config.toml
hidden_size = 768
num_key_value_heads = 12
intermediate_size = 3072
vocab_size = 16384
norm_place = "pre"
qk_norm = false
init = "normal"
weight_decay = 0.0033
decay_fraction = 0.459
MLP neurons of a small language model. Each row is named by its layer, matrix (down: output weights) and neuron, and shows model dimensions 576-671. Each number is 500 + 50 x the weight over its row's rms, rounded and kept within 0 to 999. Numbers have three digits each.
After each neuron's rows, "fires before" lists the tokens most often just after its 100 highest values on Wikipedia text that the model never trained on.

L4.down1674:559460501509478503492490426477494545490527635580562509451431427488575505455517536470574543472517489525507480513529574518521494464531534534548454546491497566492509505516497548589546488465537514516393368440450385536472539510481624571568498563506408555487511548510582530409519523545483534487
fires before: "–", "):", ").", "0", ") (", ")"

L4.down1136:543508467538565510485509573514412500522449509508534410486401493516558480602503609520471483634431573420454389495491520506417443489523516505548502532491484443534558525548542552541456501568580479485440456547452487541515478465422568476492485427476554479449491508538503436539444556494555541498
fires before: "\n", " |", " | ", "| "

L4.down2988:493466546507424445525458589470501550472510481483446552372502553495442464498568474543446504368556515561532533478532466477528537549535503464540521512449545451574472467543521495548543502458376522457489550514479476612484458579531454461478484453515570551456471505620466617461496612570471479523
fires before: " | ", "0", "1", "4", "10", "3"

L4.down235:460507475423359525476552465461496438477590463531557445452424534430604621579436480447468446464502446456546592508521517434338532512485545456516551551382507477460546530458502428517466546477546425472472408443446471522457516451418460407501567485479492536544493521454556465578495451492609564439
fires before: ".", " | ", "–", ",", "0"

L4.down57:395425502545551511541470526504496559543539469499521465476519595501508531538452622481528471483502474495462412526559494528428477464526551500502536547509544528497588632432473476552485488508512472489409579421494527571499499525551545483467514486512544489447562487572566452475513488417433528504
fires before: "\n\n", "1"

L4.down1539:567427435592429554538439516365473485487466527471453516519461486487531507385551457477487420522508566520550486536546461530464610452454484577425556447554469527519457503505542515592453396449474502531554495542524522517577407620503487551514529477475421531596498485643452504457547440530441607476
fires before: " | ", "0", "1", " |", "2", " | — | —"

L4.down1313:524467494516513511427473536666535505504505569488473476476473551532592566584539527461560494514534501494493418421465418518522484479490463473508511496446456481597490474457476547537539549474399489466422543451534509498550473450507522498565413456480559484551537437577533481463496566497480518524
fires before: "\n", " and", " player", "\n\n"

L4.down1786:552560528472439574451468488458484504530515510549567575527495488498471349467471468524525483585513493490523425489468509538472538381402539517501531542486546563506564429567424425572438506454501479533528495462479435454545498579568480509382456619594464500545615564543483481467557447448545545500
fires before: "\n", ".", "1", "2"

L4.down931:467516474432508469459411475563483523527494524474450486479454629511588565519540520556533498617485499455485463536552486494525488565464465540476531506598478511512549561493527560447474438398461398451539500402499547471527518455528588479534448543483389456463534474388478493476538460556496436488
fires before: " | ", "–", ".", " |"

L4.down2555:554566527505469501456515559575488517558492544440531483471591495570335417489428472485517567508482560525481537525555474480495482447460541396525529535550527560407498495540448523513491471484426461459387489477569425508468464436525451607482495459525577473546445634544559493501480519535523499418
fires before: " | ", ".", "–", "2", "0"

L4.down2439:452473539468517507548533428557491548519453430557516509501415469458448423494534584431601515509482467493472514474497472532583441415473463542443528454574509430478534544500484542461437417489544542540454517493493603569486508442550582494390471453476431498408509495456528483520531500516595538510
fires before: "\n", " |", ";", " Goals"

L4.down354:459572555473467572509590481511470446556491395457578466481473524498550551515434443431516430448489469438565466465616570486477480576514503512481524506425486491479558477461473451470546468439522424522545439491491468434509315440489467528518529433573485494549590530471576509484604507481510574472
fires before: " | ", "–", ",", "."

L4.down2098:453538454552465533498508506528524546386610485471514428512532581515517529380515498557479421529540485546525508548634444466518552623530433495485528618586461499555492509487572509507549517478479425501506498547521495494527522529391509464589525517472555462502486553490499451532617492475533533515
fires before: " | ", ".", " |", "; "

L4.down613:467524515512548474520549466461419425492514442497539548515485501515541432482520591474464510509459489512486542452544427513515528616461489474507665568416436485580492544427372539529453434473473466508449591486406489475528499497550483470560500479429522429522593435511576549484566508639456429485
fires before: "\n\n"

L4.down2185:446565549495426539537588471482498460502484424405473558430453494453505493545545491493487429518484538428556473532461473509490472445505544484517412445529445453498525564521395506494512552580414508457513418502455491521442495576523506528477504453486477423504586518550508518434484434505500489425
fires before: " | ", ".", ",", "–"

L4.down1619:547510533562454495529427531533525567517448492494533487456322450486473545492386457459536540472423411521476458522500447618415571506465523527477527477464569484553436543467504502509557453457436505570447519494538562483547451498561408535525421603429516473534462443500556412462472493485589511544
fires before: "\n", " | ", " |", " |  |"

L4.down2789:349494541434427513479604539519533469582467486539538458487453523505492558427478495466479440445498522504453379508475548556561468527514498464563557586543565550484535461547467491472541532505507556437532506421446532526474573536410511504508460436548479431346434511456426520467555459497498434544
fires before: " | ", " |"

L4.down259:480447495441436574539467499572497522584445403515467504557498530536522559491509439460513421456464474478442446540534504517461545502586547558392541460458628512510506502519511563469485442460397410511509510433487601484471477531491515487409481581457381427499531505560479561449529504474475429558
fires before: " | ", ".", " |"

L4.down1453:523403552447593565496521463486490533468455548620520419571452532526474528483489532508519468477485496536496449564518527530569541528420427463546506496467489530620508469428585443525523508445454562513598481470496588439576505504564575498516501452413513413523463543525387455472506567460540381543
fires before: " | ", " |", " | .", "; "

L4.down1397:461376570408513551457551459525520518548520473581555575584500636536496543523484584403546488476508505572522545573540598490527471459562565458543498478559540545524450491459479468505542659468589439463487505435461474491468575497447430426475487578548500459403515571494592510527517516586487445499
fires before: " | ", " |", "; "

L4.down514:535617479574467388558496512515494532520569511455545410582553475509529386530378427524414528553458464555563449473516443584578550454451522518458508585583555527488530483492504452439571510524484507535524462504417481464487459467457581488558515527512512506512564439414513409540446539438571509533
fires before: "2", "1", ", ", " | "

L4.down252:611426482497498423487517538509359577572462480493469499499458505536476493578539456531589562488577503470441471491537499522538540455412581541377488498489459534574516478503445443588542484569468508529567549578491506564507543551435459576507473533517493536520508562472460534481462582486357560432
fires before: " | ", "; ", "0", "1", "."

L4.down820:536543517563428581428480536568497465547475558520598524591421515426475559523529526552492593499397525534522444505408464453497460512499505399588571478569482510502482508518531448546613577507515547454452562521509534493458501413448501475428428554507432534579432478450502472482455551506496483588
fires before: ".", "2", " |", "; ", " | "

L4.down1653:525590613447522474510531499494589442511357555393548500507529514518567501497422506475593591471485476511584508473536498514483525514413493531557486598534509431507549504405593547606470538452512448427475648468532527568429462492476517441572398554395540501465535543475551526535497456524499553529
fires before: " | ", ".", ",", "\n", " |  |  |", ") | "

L4.down1217:552425505545477498565603466414449527478576475475453526542485473449522524575515485455474540404514412380524483584498544453443510519481478594494499526429485549543548445465545559548428505411557421524527494483518634443467515568502419467484448600459589475490477435497474477495451566492487515532
fires before: ") | ", " (", ".", "ed by"

L4.down701:518494541496532452473439447492460477545489491445419534521455545437510557522416471535507540437495558522538557534515490493512435425430477461456509485408545479418504481523400477475601436527416466537592490469503520475499482409543441495485475479511474540500437550460446470521474487409593476409
fires before: " | ", " |", "–", ".", "0", "1"

L4.down456:481544519498508529471513514444457535535475532499554482536477439508471457391532422490475523471490465506452415514423574539552531527544462553506545492493501469505523430513487525521508472482535527483489562543502507468490488581526513605472420483421417644452488516416480586461512483458465478646
fires before: " | ", " |", "°N ", ".", " N"

L4.down2909:572512510515543513492504533505409578559515497450511436502542612517578453493588437526518535467433545529475574510570509523442564459556504539498487462559438525554496515463514567482476550446552476482464473449452474357511508495440464522422464516475396505424549413529542426477522501591569485527
fires before: "\n\n", "\n", " The"

L4.down879:583533507481554593486557520507575635467461540555474573469419543606610454604511524484576476544430488456547449449505439469526576469466553466519468504499484487475552505484533469501560580515465489515518487540409548524632618556510510445522425500572497587491507539572490538455403526459487476458
fires before: "\n", " | ", " | — |", " |"

L4.down1143:563560587560504509452515507497546525535534591490530582555519505519576593529432583457482422539471431537563501504476505559442481556491582404515480541469525494588507547498501494553490497466480488476449537457454522451451471525590397431457498501461438468516506557482556548531480498410476429445
fires before: "\n", " |"

L4.down703:565485534575512504497374553473519516456427508444448499519445565477485456445545551463439510460509489463574491460493578482526480534487517473412469443427477570537545537483629465528475498474430400508601582597603554580568524589547482507474462465533412496589472546586379593506509491477479424510
fires before: " | ", " |", "0", "; ", " | —"

L4.down1295:542546516388501523520440505577531463544474500527461509537430532538490491529523419510424577512551486492546511484490516509494360586527619487503548500465426456449557561443458498484539480459427406477553479465437484563432489566492517450572511506568459532534458544485536512578452570597452486459
fires before: ".", " | ", "er"

L4.down273:631554499519509501516652482434552546464540440503531677582456505458432383536474401484484512524496531443499585434542559462549470541481485617509530483424474478430453416513479516454519527522479366476505582420466522441555452504589503536484490463350486538517523501512535461512478477557395544502
fires before: ") | ", " (", " (−"

L4.down2123:579482638569561460571477483536514464570523501583493434459474381468492489434541554399530538495532549467468531467412507517452473391499543500530544474531471547582564449549498460591593518521579494452492455466525441471606415518573466462502555537399508512499486565402520430484333429537529517529
fires before: " | ", "\n", " |", ") | ", ") |"